From a checkpoint of a small transformer trained on Wikipedia.
Training: a variant of Muon for these matrices, 1103M tokens, 8416 steps.
MLP neurons of a small language model. Each row is named by its layer, matrix (down: output weights) and neuron, and shows model dimensions 170-265. Each number is 500 + 40 x the weight over its row's rms, rounded and kept within 0 to 999. Numbers have three digits each. A neuron's up and down rows have the sign that makes its largest values positive.
A block is one neuron, or neurons of one layer that tend to fire together. After each block is what it responds to, as a language model described it from the Wikipedia text at the highest values.

L4.down85:529493505478572577519544436421500433530448527466548521483433488458497433517543468511463526475420528488526472522558512453517436491526425444448472497532433446504524543490578481512534529543555587441484462441436490514475452438519480543476539467479518487496515491486422511536501470498492516425
L4.down183:421560495449526511477506452544536477517570469549509516533485522542531463494449525525558491467524506530520474546496455549444477555545589582435445472506454443425497494499510538498537486489589471506468505442421522455492489468402487487521523464533584497506536461517538471532519486545552495488
L4.down201:467430452476458525507501505503531449516493517495468509501468517471512614538493547454550507517486467510488462522619507469536441465443453511492492528503490506499447545585527497491476472465580481480443487422361468489451518498518503541509544417413560545484492500481494475505579538565568457534
L4.down352:509498452452514502471437488505486540536517501449463472501570513446475394447487481461506494479541352554500506489518477520522524466488429499507510537489536450403464542454454471494479468539495575504407584476443503564522546531507537534481479528554474485469451441566442493561464517551438508505
L4.down354:534519519560501558489477495523465485557402537504525501555529468484490531457429495503548468513539434525520537469469419442471565492435533471496558500516537498404512574488418464527479570520544571459442548535479457553437540509542469498571486535498536430520518501464524549571472492425505521481
L4.down394:515550502435523492471423501459435513538443517487470494539530512461502509412478516502479461479476525513488481547520475445493537469492484503453492475563490491499596580512476532533385539535480516477492506502412525527479473588472483504504468506446500508527454508484559497509390493545513505487
L4.down459:419515550470534508503526561477506515537530567548481507541505483492468551554516536478485458491498428513518544524539521467517526524536585506463570602522469442498480578466502542507542509513495432462533461558469469430532516512471472490515580566462512490535439467436589562520526517433518487526
L4.down583:484506592417493485501497519496517499498520451553496515485421490525459571575510434479419504532530539555515538449512557551507530499479450440504470459445488513512476440491497503485509497524495497411539517505492508420530535556487514531457562563517484538513494448472441523490460560609496456477
L4.down642:568465468522553538425498489531526525536485368461499467464466466499470515487443601462489462461540484530546504515522533531526519508544478563455469508503422518523453543431587480522409460415449523502418539560425509538452491480486517513507518530544507473475470512422462500549540435520519461530
L4.down883:479520540473525518472529510517496444546499507558520462449490486495535503501527528455550520553441466513474511525482459530488489504517439560482529553496452436464441424436495488526462469510479485539441529474508532571393471505546551571488509500451460505391463456483493508550547431472452510536
L4.down909:460427515557533579535550527505542544494464511532475514465475451567517525487490521462519511524509505453507486489498543531524480513546461562499548492491488522490469495478452512527493535480456455473486509450542547456486478431557477462595495479472457493416586467511505472555471523533532525513
L4.down942:503449473572460577447441481525543497593495533520474481480485485551506555497531485490522435560533403542515494444506489504563441524475471559496485541557549445515495518453484451544507475442470509490532491478536489592436498555467539498543489456497416518551517441491395496463556430514473462507
L4.down1217:480503495503494462479472486441525464507475496481478435465480484528542491516486469430533541483544542551571539562495511559553452435538507469505581493473488566464579499537527491484426553412493586554525453438515491469439526469472510457471440454463488473547505512448588501470474481548547454467
L4.down1239:461458542486481486497435503567524470507547551495460494476504516461443444506567502511482468487513568492534481496531446571485499450441526483530416550496551526514482470472555477454534555443497467476535468482489551550530547496522465488410548472476489430528516536549523466477544480509528521513
L4.down1272:437474540568514434522515497484598489498519468528522563529549478532520475442471536457491510467500523445550502584540534491514477505514511505508514491529478501480409533484451481468544432557504546515479466518467522521506493504471526486539483432471525531500482549513565542515494485447512547497
L4.down1342:533536499532471591551473450523518423474527483434485478495429560446479576466519487483499542519504551524576495514532489515460486475485521488480508557492449585609493530579474444498455511459567590519505461521535442484453499473496528459505483500511489536419482439475530445512457473575466447447
Description: Fires on negating or lacking words like No, not, and to or of after unable, unwilling, deprived, plus No. in tables, chart positions and titles.

L4.down82:450518404502472501512472455431464566516468535464516506407550478372483537521513508523523622562478442522524471470475454506533476514546419520455509515532491457426538511499485408554478459546494483552524505522555456546509503573496537557474478544438476457499451498495487524506487496441493460485
L4.down107:418544487490522401466516583512432538477407463481493534504521448493519485514477528486488578536505511447526434488499508474600536504499556543501516511499470531470514515542515529476507527431467481547533431438472439528448438412485504508507480430583514633474508444504549503400535465530512526457
L4.down117:477547551424484577469516458556558538492498495453484473534550580582465496441512452521466414520506389479495502516529439490512546487475495515499442562469563512455603488473472461541456505509495507491448519525564426535512613556465516514494447457479438504487518491541474440509548512418470506481
L4.down125:501551459531483508528461533559556478546498469496480509493551454491451491549484505527467553454463527501490505476462465508526476524528471515484493521457545506474484525449502499487482454554491467473452423452522512438490538469473447479427535441549533567486523523504454460485553523481553473537
L4.down304:529469408505506468474535504500430499509515502523454538522533466489484510481479496409601567540510478491510481474582535432459422466535527520507451495569528429486428550501558525514558551510480508516441490510590510515503466444456506507508503517444509458522553466534551428494532508504521504517
L4.down364:498538517460489533518526531504508527517472448552518552511579538461492492431508505459428467507512469513514437482546498469538514562513501543503467516538464538489557501466445486529451483470511492466520507525502398565477486546522502566598611507534544476551496521489460534510496583471429445510
L4.down389:560544463462451492496548495521446497576465504527499535459449560494507513523567545449396515488506473522535486512537496480502505457494472495486484495488493457529528421481410451438455562472556493527521472526531486612565509443487580522529523466476491516509510472513483551495540489462445584434
L4.down540:561488444505485502554480527551490528573515469492552483506529513585476410405530526473487479514505546511494480476572509497500479521523474586527452463514523492529493506461519423571494496525506448512516538507582483501478479440490501612459475569454535517529486471479500536567532496501520510505
L4.down556:516504488498413521610532514461500566556518480457460473464569509528522500512444522552517537469446530492496450514454552533495425490450434502521519447515564444403506477517580471556468499548513450464466437518610493461549516507468459470529551531547469470576525519506544521517578516483534507575
L4.down662:540518498464549485461480535564485514498502431542489449517494485523491549510464514515536539465524526450537508489547469523559533459551518578499477527468507506502455524516540509631522494517563429476558537456504512610519520486488504494550552455514377608513507541557531494447616520508478467544
L4.down736:499519592492471560473463547524491573520428538479478519479502526451456386470536484520502494498596537511503430474442519557430486494490509590513529519588477548550552510502455494575422443510491467441504473553541530547519541556520572544480545538419551504538522497536539489572525529563562512555
L4.down771:439474470476533567459556455558466506534502562514506560492539510612513448473420547540489532487548539605504498507556507523451470399472484440459547479485562509437482471557462453472511496571490566472487431516490485509538478451442499604455574518428460493447486536520469558456497519489487459485
L4.down819:458522537526445571414516455487450556485548506497532536522531441518520492524480499531454436593457496498458477516457479393481574532496402561525472474532505495492498477505439475460483524475495478488502454509523470489522505412478510495525482488512547494467450466524490569410533468489479575482
L4.down898:461588540492461478503457542564458497463509466556473568476522485435551434431542506566476502443498578568489563510478522431508441485534454483519434485489517495517450536570563473538459425570493448464488480590540534444412529491524466493515497497534434510491405504512461550539498514490500552519
L4.down1124:497464521493471584498532481440453454510528544476450505489489477447505535454434436555471487462490484444445489474420510552515545497428513520517500547492527450541446470463524449431462488498488471441443445463472548473492557559490546529426562500642467516560483442454504546508499459474483481478
L4.down1330:510479475514472526547564482514541520539450524443567531500404540422485534469506476432527513554555504469622470475492505510500479550547406512513441460528458466512494508488505444501546486530541534581501508483568524514518412511466577546476405547487491511499550492481465498517448507501478485494
Description: First piece of a name or capitalised word, especially a G starting a line or cell (Growing, Greece, gEDA), plus titles like Mr., Dr, Admiral.

L3.down337:471556468494454504571502536529532558475485516467550531528553495373535527533469590555597480507587487491563498467489554509457453563532491503524482460480493489514554532480506468472565509521564469518500524497498476520446412590507532508509534537464504524536452566483540505482514549422550479434
L3.down376:489475478519520452572472569537523481474504461548449551507471501460436493485479516477476452489493420515498376465477446457543504491481586597533489459574469489511549524411486459486523519517569493460466465495489507466482463491578525550563539540573541542575482554501465541507475495496470449495
L3.down791:512496432493482458574477553466518485507463462534492494468505481461444609488483530458450472539459559541443541458485508456487476589493467459482498443515526467465502435538414515502437480506487425460463551521566529564574524464461441559569482465595569454502455427474454486507478500559417445487
L3.down892:539505484468486498597499569481537519512463412517527502502504514416536506538460509381507545549452423560485442458523504498502499511545473481514429509609408546433570459534471456502462408478531515527468546491446482514511480541543504521537515540493542486542451517434492500528463516431476473466
Description: Word-initial G or Gu pieces in names (Guaranty, Guastalla, Guaviare), initials like Paul G., and table headers such as GA, Votes.

L9.down454:528510509523518542487558490493469505514490494492445456348532505458528579521536551579450475460528446489513468500522498528535504556567467510424482501512512560451506474448519471476485551510519528493501515462404517414538503479568552510497551534507549537440541417548493503534493500507492464548
Description: Fires mostly on "not" (including word starts like notoriety, notions, Notably), plus comparison and degree words such as than, more, most and only.

L3.down237:523498486507500486534532489556496544550519505469480536441497455513501557559512529464486567541490546519494504461495544524551526527500471488493471454491536542552441471477553451548474503529522538551567469538483515554473544509529470546561461536530493478522492499493517506536540510552524428459
L3.down399:510536507472512486497534496520437518585480421474454525530446591495518534448439491468479435467500445505489493593541524424507475483568545428456488515568518537542561538524500533588440553517511509509494529474528508517425441528501459545509502451507517442449514495509566499495441510453474473516
L3.down595:450514462538536447502464497514476530547482498487453540449424468488501532502477483499548511558534538538482509452499572510568507447515455587536507478401493520538530476461491439535490413464499493567519585483509504488478481474535427485473509530483530436402531476401491445497462500501530474524
L3.down857:553428469499447478477477549495470449577523494502444479491510531523516499525440491518527525473536517514471517525441508444476425503566520495494499534420540491526389431511553480514561478560492507527568421459453502509479544517532528505460442532450474426528488418472564485492522520450557488529
Description: Modal verbs and frequency adverbs before a main verb (might, may, would, often, sometimes, not after did); also table row-end pipes.